config = dict(
    n_layer=14,
    d_model=320,
    n_head=5,
    n_kv_head=5,
    head_dim=64,
    d_mlp=1280,
    vocab_size=32000,
    activation='gelu',
    norm='layernorm',
    norm_place='pre',
    norm_eps=1e-06,
    positions='alibi',
    qk_norm=False,
    attn_scale=0.125,
    bias='all',
    tie_embeddings=True,
    parallel_block=False,
    init='normal',
    init_std_qkv=0.0169,
    init_std_o=0.00319,
    init_std_up=0.0169,
    init_std_down=0.00319,
    init_out_by_depth=True,
    optimizer='adamw',
    lr=0.000839,
    beta1=0.95,
    beta2=0.98,
    weight_decay=0.0,
    lr_head=0.00378,
    grad_clip=0.5,
    warmup_steps=328,
    schedule='wsd',
    decay_fraction=0.793,
    decay_shape='linear',
    final_lr_fraction=0.0,
    batch_tokens=[32768, 65536, 131072],
    seq_len=256,
    doc_mask=True,
    train_tokens=508300000,
    steps=7482,
    dataset='wikipedia_en',
)
MLP neurons of a small language model. Each row is named by its layer, matrix (up: input weights) and neuron, and shows model dimensions 48-239. Each number is 500 + 50 x the weight over its row's rms, rounded and kept within 0 to 999. Numbers have three digits each.
Before each neuron's rows, "fires after" lists the tokens most often just before its 100 highest values on Wikipedia text that the model never trained on; "fires on" lists the tokens most often at its 100 highest values on Wikipedia text that the model never trained on.

fires after: " is", " was", "'", " became", " as"
fires on: " the", "s"
L9.up681:453571447521519472463466537551485463592602531502427521521447448499526516523528470527438526453549459549469494506406498542541458324559518438413598520512480477548581405529507443553455545493387535491511570504519356483568477544503516538428454416388573452600589513439537482531498440489576527487594552464490516525417482504553539537459363493473551500520468526446508452453435455466467455450483448463488558514541512497541577437525533537413484499510532514589552383593539496504616551432533486544416450509453568563477456557568462536417562500474418508492507498455494578555453489538595405482

fires after: "\n", ".", ";", ",", " has"
fires on: " A", " a", "A"
L4.up1153:362550462504414613441467517432467534482565498518480517435451476465460462531572493449489565532505537532581593500397504482552518444510550465528513369476484600465490522567547527464569507598488495503434516523521464515546566495595475529455499459449540473453580479458499517522536471528560483556435468557587459475469480437421535483510470526494440445579520485486526544477437416486495538462473508516508542440475541442516493483400511506522514532463423474533474391546504416571491452472566529580523439545457570481530441528410469478512550583554484510310560450499532548499539418477492496435

fires after: "\n", ";", "^{2})", ")", "."
fires on: "\n", "-", " and"
L2.up126:351527538474495649518478530544481513545462455458438554468547515444568564507544496425550554508553539569472610524446466464469440468617539456517553418544494545464462490468441510561462609500569524448428521607430482518478489482570509534407469544425510574526478474439519474480556470599454540524474530606555445448518527567557467424514491579439510462512550502448530493429488509509493550529532507492561535538604503445432449469473500534504517524486497494430618473577477410509617421429456519539560415549432475531529574460445480507527463464559516503435504479484569600529506481533560428490

fires after: " No", " 4", " 2", " 5", " 1"
fires on: ".", " |"
L2.up563:472515413641439514422486537590467514488498522546550539464455491578467528405527515401542501492503577440498506498519435494532551509574492511496542575529446503498522459484539530514503387513435539486441412490576449516498440512531518546405469531469532405548511576459510468505530590467519493476540539550500543453430513484458422553441517512431407524449511456521485488519456491516508401522509493524492449427501483468557568452458487550507478513536406502470432488484506526575524601565651488481428424524494556528487438489431445500551402546567448468564534545387427540446502414452540571517

fires after: "\n", ";", " (", "|"
fires on: "\n", "|", "born", ":"
L8.up1142:544539501507392466510416521494536466523498473506422471462576430465443459543482552535554414436466466564522446467528488499544546500411519503418463537421433569499492507530582511507463534458612486470459493550539406471554481560537486423464498388436547512420472539461531457598458559476466476459504523495509519531549542408481440507492496417578519471509505520602584502402517556538465522618511503536561594482490525496531540535477538558510486452544548485485535530482536469529546495442424500532421511474524514545585596553457474535466506529610501592466500596531526566433568429520516518534

fires after: "\n", "-", " Country"
fires on: "\n", ":", "-", "=", " the"
L5.up546:473547622538505521418545520558449477461556534497420516417517442484437464438481527506582612516499533594501413553540493586518519465553496502497507448407511513511436412519577561522546511414528456480468481531450523519533514473490424463505442546443612587446442461478500491518547388518480417506494506446520522584423582498541502485528545515489419432496476415511547475422460457540485510484450440502498499524478484386544428392464417502471510562555565540478690418518480493512484438536496396499491496391543437498479579503489394605524541527531548545495455551403533587532556569547533496525

fires after: " |", " ", " O", "With"
fires on: " \"", "er", " |", "'", ":"
L2.up600:527511477473473487476498573526507472452494506474475532492578522554546464472586376419431549567519429503574521522476547542483550410494545505533470481561453638436525540497556634549500435537531506561482433508548548494524496411489493463387441474464496487406489478457473563544449502495603497518488597542600477468416499442500470501454555583461423525523462488482543477486464422524495515564478502521519588559442449523410506538382474576489575531511522547544397505527463494482568596536550451545421416487610539519380513480510496559459506524506437398465484486416596596524548376518498501513

fires after: " ", " |", " Candidate", "|", " the", " Party"
fires on: " |", " Party", " Candidate", " Parliament", ":"
L2.up847:493587411545518553467548612461508534531495528485417475381586460487561468437459484494416438456460412453582432464393426474457555438477565466547485485468564441446514492584518433535401534417453435514474501367565463494588539613604561529454548507466474505461478526477452535531530442550504453499446574458566451543555492428501567536487532579477494510391568397474440454497506559544541514492449519401596547432510481516472499500566444504482450479506478465444551455587540547508531508430491523488562484504510476473501500527590496479495449483540417555545549449509520538470501527529517517467

fires after: " |", ";", " ", " 0"
fires on: " 1", " an", " |", " 0", " 1;"
L4.up580:542523485525487509530517571520512449419510473504481604435443516499495601430555454450614489566387514543520515491520491499473496488426391496535533440479474528483525609533590580498489463559532481432468477534558508456620531546534506448532530466518426524525502510546490591601441503511441503526446511456559436544502470503516458600556488478513525583563454488550607522507418498544527536474491467552604537369416513493475562532523451473514439548483527496479509448510495460487536460455478463563373402495565580567489459521524495515416412442572461496492504519541528464451409412528642533503

fires after: "\n", "s", " ", ".", "de", "in"
fires on: ",", "-", " -", "\n"
L2.up352:437551495491442584424513494570442449534497480525567469460413542604530478457493484483530569504562588541491508482519502415450514417452575475522543505485442508474411409569513471470472482410469513594478404456496450462514505564588519481471479507433626479551482514493519535561537483497477486526439474448558584481505493498531577596547426466501411502535390486521531462596533532501490574467475441409467491464460450479569640560375544499555639531378419603479485459556419527591516493554477421499558488506457472460535535507512478440528565472460417456413512481474448516413622571469584451501

fires after: "\n", ".", "'"
fires on: "\n", "-", "|", "s"
L4.up537:431592441538463593459541475591488479508566526593422517527573460510544546536519568518570603549471506538434523604541467581489483488537467480504548446476451563484535398581463533570469627523527453452508464531457398521640483461531478461509417535422480500500595460479500405520456463526565529614466486499551526542535522443426515469408508570540526506478423489457564474447496439474554594525396465546610521465437557424463510438493456486528496518509603585388547446492552479482491439458572452430386493522445466517586501470516517538587510438509554476519545525542489595511499504570534469481

fires after: " |"
fires on: " 0", " |", " 1", ";"
L2.up988:496560497459453508420564498514494505568600591534477574398481448525554461451477550522604539557499567537508499610403424466468496462587479498553534473502479472481522461559586408576515618452466487435414481484553483545577543463579500522490548508437531544544502528517460542497458461535582503554525432509521600550459508445583500491465441471521514398590452515501556495507391495513523440435505506552554501504395559489555520449407471503482482564441539504530493508490541443580424527537470575586497468500470595444512415583436422425482568500437494439531448477453536454500491486530573554592

fires after: " No", " 0", " ", " the", " was", "\n"
fires on: " |", ".", "-", " time", "s", " years"
L2.up145:443476547566524504478435560366510442412579437511471534400540584457443548493535505404458548435460412590567502466547497474517573518475480525474539526523477490370551523489449549468488368584460568476481398472463442547499424482454500462512476469461490385427488471515465469524434531472529554498440562477558541533512505439522603547469466491553417557461531492486473537464541489482501511543491481544563423438481525539544498490468596456489521519480433455592477444527461594507542613537409443500435398500513494594500441480424422513551510506567496622518509450443416419459512453487526545491

fires after: "\n", " U", " the", " on", " St"
fires on: "\n", ".", " United", " the"
L2.up382:461618424557446490474548516484453501522578471455454517429482389435494434396477563480532478440472480535533480555493496564452485410396449517513507519599493473413497506525638430557534439482533512457484586488484530443622433537528460477434553487482458426519544414445493404579563422599411475426465583535535554449501559513480427493498524479494535506438526405483521479448538495539555574527533502540516543495507552444479496490416503508503499469502488463520641467465510583572554461472499466505403461474550425572561578549537491591523502541525500554513570442531487503473466553578599578508

fires after: "\n", " R"
fires on: "\n", ".", ":", "==", " |"
L8.up965:420559527516471482424523483510481525539524515521458492400594512456522607513491517477452425479450500529621543472527513524464579522485521492497482450493458498537550459502538453490472343525554450444538450468522428469508482467526527482473447459347582497363512471500477488572499438513441490516488563512586536493516557443413510553504509496456429469523534497570493541375498534563589530554481527501479624473508535496510465594467516464514485499477435537525581497534570572485585541508527492496435421473599490534489599482437397522564415525517500517514545604576536583418474543539522548507

fires after: " in", " ", " Albums", ",", "-"
fires on: " the", ":", ",", " (", " |"
L4.up993:531519549469487564449530574541485507466555416414476480419440501554593455569490456545397471520457463463567472491516464565516457521518508473533548439457455519512521583540490536503487488453550402458478492510568385453531571474531477450517503363509578437455499451539432500494606456511454427494465486614506544485509559577458440563582577493547591471563457398513548463461449465502546557467477464523512617477508418401371510405504546528515501492538530567501533452518455514454521503519597495491460447478525494537616619549492532530476500552482522504426441530538606562519515523516434457467

fires after: " |", ";", " as", " was"
fires on: " the", " ", " 0", " 6", " 2", " Ret"
L8.up994:521495477380450618471516569632524507466542567501486546528415475508582539511486472492517496471485487411524501500477479516394566510580560456490527470522473519555521436525507464508502547444473450395519526553510522440631553464549484507481524443537545491496486453468529475567512402533491558584527479458514477524500509499501504433439515506567589460463495423518497413513460568549517413492497471478464450410507564525528488430487556566542417505526561525535517515477569436544463533508616547490494520481486581499524469588534450466509469402507464458548519520428612482451441482534568493507

fires after: " ", " –", " Pts"
fires on: " |", ";"
L4.up757:478540424459443530496526480510497492497466483535517540505563399551551535384545501438612575629457490480500565506493418489423445505513412526532557433504485484437566503554574504507369488429516468502433529506507456503498523498509484542492614495465524461514561529526426521498434503623497489528464570558578495468405538390475477486505503435580543503585531491501575477519403512509522589458486419556407570459481522541495540534424485481518458558443532518596506443512542586587448459458452499600464484545476539492536490490445477430455475518524463500489520583509589501463610404470586524546

fires after: " |", " Al", ";"
fires on: " -", "-", " 6", " F", " 9", " 7"
L11.up196:519569596582496482548493523493481458524381492469525471445392489532445477599476459508449480471502551524562452378484450445575486467581567532570445481485537534486612486619493512525456481433400484560460483486483415468542496383599445553425516421519583419513504497529480495516570456440476505471469533457548504579483470456543569542553429555521510514515436462524490453503467481506485513475525511523546476542527601490484470444421418474492465483452535418401490469512581465503590413480576494510517474559499491518501502491493529443503530591505577495535519501417444525437451458426421449554

fires after: " on", "In", " in", " under", " at"
fires on: " the"
L5.up681:407514502435530594503517550537460496428570431567471514449582529551514445410524460502483477536451411459504528577542464491480547486546525527441486418494351487435568552527531631437438519501529507479544502525612461519566482477510456551529376530490498458473595408499504472507531486497467517493555551549464544527490509433525480482438521492631509464457503488468516476499464428511470461462422497457524504482484491402503483449432515481460429403466518530398516449570448554521556537491571559536440462499492451448613456520552550495487533563395517521419530511472496542480524483508557494540

fires after: " |", "|", "ª"
fires on: " of", " Reg", " Title", " State", " ", " Candidate"
L2.up1121:484519400518535539472482637488433455540520574507527479438533419461479475490489505407391420438503483485554507499412501491524520422437538500448544542591542485447466549554442541558481475514472484537521554533470571439651508518541525539401528529489400482405484569380559527549421512506531528426533558501558445482545508332583532487519477461514522435464491515488552484539490511487637490476513460486582539457511560433384512426428512558493452423529475550409491502493520508514621550471531477489427415477381569572487470561573513592594535559513475553523552435460541637464539531559437586499

fires after: "\n", "-", " "
fires on: "\n", " |", " Release"
L4.up270:472537574507536486471473565453477517483464500528425557442498373421467467478535451441466383521515424548610563541492571539438584497495576472556523454580428495466579446463575558520486457445444514478425484579558483527468492476554451515426465613483612507411495477539543453574467530429554503449402525607616515603467469424512495499483507564438456474473485477520503471512503470540528546505536497525518498388441489410533572498463541479385490522525566571422524475506532458459523437517529464597465423476551518539500597519571499556403543482507558515574535477527523534388458475482503503425

fires after: " ", "C", " GA"
fires on: " |", "t", "s", "c"
L2.up304:470432550610519503581454413471467536396466399535489581494529468470408561437504566402489462542433430517472497511443509552447530511495640484509584457520430460459492577508492569508369472537477477521463517531568453625543542526473562536501475514480573466393547507551508407535468565468496475431476614539522568594441499438532576477522523488491434451456510474530525440477459488500487545476495424549456481395495501512476502469449528578491423502477428522487488493460497608447560487505501461551412415440484554518508581611582458629502395488470412522549578506524566471453473416537525630503

fires after: " War", " ", " \"", " (", "-"
fires on: "s", "ped", "d", "n"
L2.up648:494510516509511444509492538462539521519518479473456632426591394385488508405519528446512459495363467519557542610507488542498462395443494531452610504546468481467509447497522478452365439434517512508510482536532464485514496454551474399478517571496482430438580453415524434549544510451600515446446613466507534530467584456521464454486516516435438513506508479566519455493502424497447525520508475507507465468479498471503458528442585605521578481505511525512484483524544514516563580512537547520533467511547570538542536525519474513511436521518449458526529551510449494460501412571600525492

fires after: " |", ";", ":"
fires on: " 1", " 2"
L2.up504:442448479637469524528470524397362442455505472539515554511425541536452519578484477483479518534416534500548474514496409397515453564464397485492522531543449483510516530530489558474487406537521472442482426543513463524561509499505501384476527499518458547484466556505537532517467533526502453410499532539580421508495466512518585573545459478532584472555427536478557544495456467473480514496557467486594503526514608439404466481516476605457504490470540492402517462514442395476618472432512542501433410563451595639476535556547520635501503457518469530531506441566502539494449545535445476445

fires after: "\n", " |"
fires on: "==", " Votes", " |"
L4.up1169:527583639481533575498560412484506523540638558486386526578534485512468456459536483534536512533499608493540576542413510490529570464533512448506502441418443472425535529574530433526542503480524448444450459480471453471602557449527615462450523490461456492516533566540487520563519570480502522495463458441563485614553411442438504499427486589403532447501477495569437455547428520520479375529387505493550515398492515525485526523514499487572449551500531510494501399474503414494520558510560512540479495425525599517464523531567456579442451511384471419483536487499556545527504549507477526520

fires after: " ", " was", " is", " in", "In", " were"
fires on: " the", " |"
L8.up768:418574482456439490489497505537558497446462531556435505441524488470515435491551479410451456516533461471577507563530490477515592451503573584534510457457474520467514493513535578404442611429509465453481400567471520498492499477440440515584460484477595493474552502430542417499532509632529528543523508495581560560558630552570546505504536495411478440508550468481477482531463524591525480501478476533505539437505532490449467414397513561546442514506535491487527439477497529538531449476510502514342410506587453525574583567447427520515507473477507517516483515421555433468552487544553437554

fires after: ")", " |", " is", ".", ","
fires on: " |", " 2", " a", " 1", " in", " The"
L2.up228:516548615424455502485517383509453457516462522514521471448499448479568539506566533501537486533513534491479517580436460446514611421611670485500529515498397488545517443502517496508449535538487484501478571567540414589520523456555481543524459455415572447642534475410550474467478514527482474416427485541459631475406554444621411471557478505421472473553465504439525474500495513557477466490484439520495614531456565491469510505466453483494334482495469514518529370545482445517453419450549543574484386552508564451558500506466467524514521534409544499458454550499582536514586514431537502552

fires after: " |", " ", ")"
fires on: " |", " "
L5.up191:579510509493373542520523628499458480445465462613507525472519556520540565412531372428570597524417566464504599546476435509433458510511469455476527396493497491525589538544605499526505584483464527559477524574517482484517487412534485416542452476398568483497497434542499594555441536510534512474491482439510525552425506446578469516489456528481496507642524489513579472439490412463463471453504495439453460581597443479456477471512408514526560533511518484523459463627519591545469537448475474523461465516496524529513559412569483506498458430591517416512487432522469493409504339530550563513

fires after: "\n", " "
fires on: "==", "\n", "===", " |"
L4.up924:424530522476464497479551529478500474423486413493495547441497421504476522457521475543530418517382411544585488597542540572481457581449537512412469520516478532463574497522518564519461512541584482494473521537542506533503493451432519470510504560435469503432510485481520472583502531554413509475552520540552516576550545459519532498435505515484471437443408476557611555437554463533502559490501500498530493467434536392544443427427508488533466457462450562431553519440454437479452564479501507461370474425540424532504607526532504571444514517556552466520589553540558464426528408457506542539

fires after: " |", "\n"
fires on: "\n", "|"
L5.up701:501555578421508505516485504508531462450480455510419538481511357471529511504543423482481486505475476515465491532451494553470468481463477545520508509443505566413483455528529627484524592571456550477484528506520427538556521492559462511412469526484511458448518416497506499474491505520519480505513520480509484509507453329543536404512503569564532483456478471468594454585481436559486512494499479475586576431422601446489543456408524472403510543545545571442559428555407496473577563555552503432403475522529399538515492627566515511448531480462472462471538433432452510452506454508570487529

fires after: " |", " \"", ";", " 0"
fires on: "\n", " F", "B", " B", "G"
L9.up933:477546386587359532454391510495509485555476589479474514401396409494551541553473470433455526545511444470557498450454468514483494463531512519489516474588509612460438565586488558486576495441423578507515444589474494446546524504457489407459509375575472484491556454471538433504590412535392481485510491532579469517511540492513484558530482550542487479567463522491566410463504432490528535487529550503510490486528527553552552465449466550504533567491524442401503476557505464465537503437489418510570510481499528551536580513552460536524466453449527533512523482448519540492458492490459448354

fires after: " |", " the"
fires on: " "
L4.up714:407453549453455538542551509477424544513537439517496594520495485503439523391567363508514486571474444531473589587445479428553470492545503510488467419502493577490513540517510488461565431539488410523488525529418459424545554508640475470538491422480489570424437588530578502481522462490594408450506558533559464507450463517523518600466478532488507542549507412541506469523594566577501430454475449504413433433520527503489525503450548545429435460548433515419485414498537462527556487494428532486501474554493545560457539459590486632460444467505469479505480567480564603432603567517464487448

fires after: " was", "'", " became", " among", " as", " is"
fires on: " the", "s", "'", " "
L8.up844:542476466533583502507466501492496534460539456404469550501533507508572481483520566519475542515470549434554498517458457480520518426609527458455520520494440455531634512469562447484425507510474501474521505509532443510652460465562510472524487410519476528503548476531540439584496422549592507615576532435495483412561512502502567461497488486432518404517457512510451427520470521520484403567523415534501493459486527475510492461524628531523417475517518529524577439547467481425521478454563562414483400513520606436561500446509463532538459413450469466485484471527503488616471540642501481520

fires after: " |", ";", "|"
fires on: " —", " -", " 7", " 4"
L5.up583:435562525574375484426516551443476521506484516485516479479480507530490506471474444445551533497572559493505480528390457449525592466523511536500553499535463607443564487559565565500502530394444525390461464478454464413560520538541498477447509493509524537523478495515465425549515537485461480423530526516549516525504468430474400453493467565456505460516474493478518532542533535507502428501504515569490458424655572453533523493464457594570432485454574507460451388611533424501537437435490471462441449490470503581517566482501435547477450470525479409595457557380543513409480482521505469448

fires after: "\n", "j", " ", " N", "H", "]"
fires on: " =", "-", "_", ",", "/", "\n"
L2.up110:452478460519511515502479526558483513422449526533468567502511437480455514512599556520515545578484438565474432437524423443500447550546573460532503498548532604518482460529533593453498496465564551563443521535575433492474457563480529496555478481441554433453496493554507440458523465536562518553434557562593567500472581500444555491600570548463419519537514523473590429438554450548515574445503426457511444524462536544519492511383522486537420518449399483504601397435424508586523535519487397518493457483468513411608513486465428496464460510460487443508482489521474469456614513519533504465

fires after: "\n", "-", " ("
fires on: ":", "-", "\n", " ", ";", "D"
L5.up39:496521596464441635464550531516460429448548508490469521431497436483561522523536513549492457463507500544567576501516560601508541442535623559470524389545507529452528477533489543519523424345567372478507501512432458492535451490533551516564470434522581479493497482463469438525518418504455500535485558566557482588451562487509508558512540470533486454583515522546580501392522486504569549464524455540506545407558495509542492490562512559536488528439463478430577443471424552501500471459539508561532477564557514525528545548400398523549505461492526445441455575545484537456538519538556474512

fires after: "\n", " ", " able"
fires on: "==", "===", " |", " to", ":"
L2.up760:462513506443457514425432604581502513440461489522399599451526417524461551517538558478485517613421448539564548592528484586446448567480499515541511524568479636464527543470524498454439481419550470539433509513558503454511488380435503496500483509435480526398495417519487429470477389566548469502471598561633517459512596490514435492466478505512409467573500459550589519514513469559492570473539497580487438524485570478500572477442472527509538584481483481525428526481525527455465425491444490507469521535537501472481536575531494525496470566502435421520607543615501495452477468515586473538

fires after: " |", ".", ",", "),", " the"
fires on: " "
L9.up707:393444531509469617470567517448542537471595479547500571451477398547580563360493421542440473611437482475484576580428458475533504508563473488414525435524376524407451575491520479496520504460477435527457473596426481467487494478550525487505466411469464513469510497542503481471608487535491404415509558513540498478427513477503521603490469483439467488565446451519525386473580582537562492409414476514391421489478592521480539493467513558423452530562459520483513553466546486489547497458514467507539474503433544571504569428516450573589488435515440506536507568503496545487469534525456490509

fires after: "\n", ".", "-", "At", " In", " At"
fires on: " the", " At", "In", "From", " From", "At"
L5.up982:538595547528550474472506532406398490516536590460477489471476450509543469569490513497563539468534487523481489538483478499513538445434511472468528489522488533496467545652508503405485500374558524411481509515500509435592594484528486528537525505555548442437478501459460519528500479517429433429432493472537606465490557459505510495507532503524488501469454518437620467525513485564427519544539515519564587398497648448411467428499419537538449484438573501411548428496451465536501515509452472492478528541605465561476508616499513505452491602498557563491467398413507537521563505495580584413

fires after: ".", " at", "\n", " by", " of"
fires on: " The", " the", "The"
L2.up1279:340503431501464579408564517421407505471543434481466502487592560473552497543568378508456567551347440473477564565525488523563448503483520494458500405510417533491477475475483458494480475495498452458590471504493484477549478562597469471413495534460503490415567391455482480447604440606493542449482520496536502504527482459503444484509519493548492534527439461463595441507481387424588567459517518540544536431527555418469446452522569550539497423448550488490563400558472515516594539386543557516450432530505451557578517542508492537466481572500541514460604485509480568505467566479542606492

fires after: ",", "),"
fires on: " from", " in", " while", " along", " on"
L4.up542:522426555487529495527515433482550608461477507526481494551549452516529615447418551480427474567479523511541499494486480522562448448475519507460529573446351537503486492474496570482451538562510518542501431498577385549525541431575561467569390488534523446507537511473510395479441530559484530468382498508529487548549535621568490548525514509453531521524428481578394542540506527523459513485526479491481478462508625513472430520472512551492376495555591463464453546442552464522489548523498531541500529566509456562583582518391522499560492462502453534415518533489561441466525446477550576495

fires after: " (", " born", ","
fires on: "born", " in", " and", " to", "now", " from"
L2.up269:448533488508458579525534436469519589560545509481548440464501487476554503473449540590527477573507545470530599514443486471583516450529442519460473539502451475496484427549510471504498529516520515489536477539529424517487477427569471538474543445404506433581588386444519372522510528624416574477447558473441623483478515389529556519572472471544532460469608461451484455544471504534509540556428466485456591383482596444558467477485430506502387402525512532548526484503464459417580528492464433518545465568455472559558520450401471504546507486518522541416537571563484425477576537484601509466

fires after: "\n"
fires on: "|", "\n", "-", "N"
L2.up582:455570553491600620516482486530566501501507413538412564525555537508503545495565495534523626622378563602501558551508507501427406448568450460524574490466407577544521508514539545463439552488583500495465534611565416511583600401496467481518449533460530450489556442520446457425480403594545492509388513520537510514509563435511435439555508472514481458572534430474543469459489404433459539489494462552484419536507569453495503478476495534518458542515486513482523379570487529572516497469486451541512545523518537477570484449525491534543491493499589437437592462498466492496503409499541469547

fires after: " did", "'", " does", " Did", " failed", " do"
fires on: " not", " to", "t", " Not", " Outstanding"
L2.up118:505499428537484487529532546531481479451541485399415593527555445490501578514590433515611525593430536461541447526443535617498569496504518371460482520567487530496474460496525467559535512487577515542466540458550484593477532523442549401509437520437437480455495548531560461529496497575445486502508544581559469476545455528354483539508550553556485499473411485443494473517481489658444534478521410472483560524495528481428467493424539521498510498589443484549537621429479546555632480439446507514444395550552520436464546578611462608426460497454407474483521476601567463531481467488478565502

fires after: "\n", ".", " "
fires on: "After", "Following", " With", "With", "When", " After"
L2.up27:546473533527597500502464532489555494445523474544569486521557485569506527436575509503537507548491609508496528482566434604429480378439490413452489483421501484532563565535462535503478484502562446441458477507572521449503531441543570409453436523485368426520571542475453486556580559432557496540530502454548494555538502495465411483401539463499507512479448508429454562586392559433543542496522500459487476482500532362475530470505393630567478502523533460487462514476527458489592546540474539474598472585457512527501502449480512470488561437514346513515582559502588494497569501502467559479

fires after: "\n", ","
fires on: "==", " of", "-", " its", "\n"
L4.up311:449525525451511580414533612513487476456529490542521552518546388398485488492470497473595521523519532528602492568530553423456489427499465567516507539580435570426578494517498538392470562485458502460508456587493515467482409437580467526539482518454614497522449439462498450559455465590506574429463520474549535516472536443583483457482424496466437449579428429508498519469484490529508501513540470518478498411455585435514534445453527491556508480551556465538514443460485441481527495509504478507428456502515470544491519509435509506521551491552547613421484522471530472466441432570584484540

fires after: " ", "\n", " \"", "-", " ("
fires on: " |", "s", "T", "F", "S"
L2.up754:508520529562547416536497486510440532444473480483489630380567409473447506388514484431624530495434434497548593513540496585458476391508394474481567535519514488483447522513613514510492492482497558526469489531490493487521533508444466437405496577482467467434579459471472455537484483571531459370421556534514576625451564457535517514475455532428411524387506462495544463462491396565437527487421448480549534395423537440555568490433544497476530529523559536528588461535559522560579478571500443519456492531544517499535540561555474517482465583531568562402563458476492450459532443538566441448

fires after: "\n", " under", ";", "-"
fires on: "-", "\n", " the"
L2.up533:509524448526575592432523494534518522473484374542480542365506531475623476524485477458464530522399460591463535457526495529483466444571515443551544535527472532529527434466511538574336491478480504493444518523513469480617506486563503443437452482484646507454455397495508406408450477421542503541431610461591543566576557464556463477452491497455501451536503436538589431461506545515477548472524469550533536510538491379483490415421480525452494567436558511519512409632461549493581474530471494505522464438508444516492554431458537445554434511580532484473524478424561480474471454583462460519

fires after: " |", ";", ","
fires on: " —", " ", " 1", " 2", " 30", " 24"
L5.up592:504468489462397445486479582441523546465477480466539486541572521468473539464483444465488439495509424520499472594384471433509527487494552506471555452500481613463536535553519575404491491446491496439448508531467423451607511469591439433459538435513470514500494551469426435530438585503491463466517574500491485503489452450483471468501507406538573532604549510398548510613510550434594461478563532568482535364597519476443473503436430613593354490476590543428475448539508380519584494418478500507463465534521536575516511557494509546431493564538418465505469587510581550410560545487564494485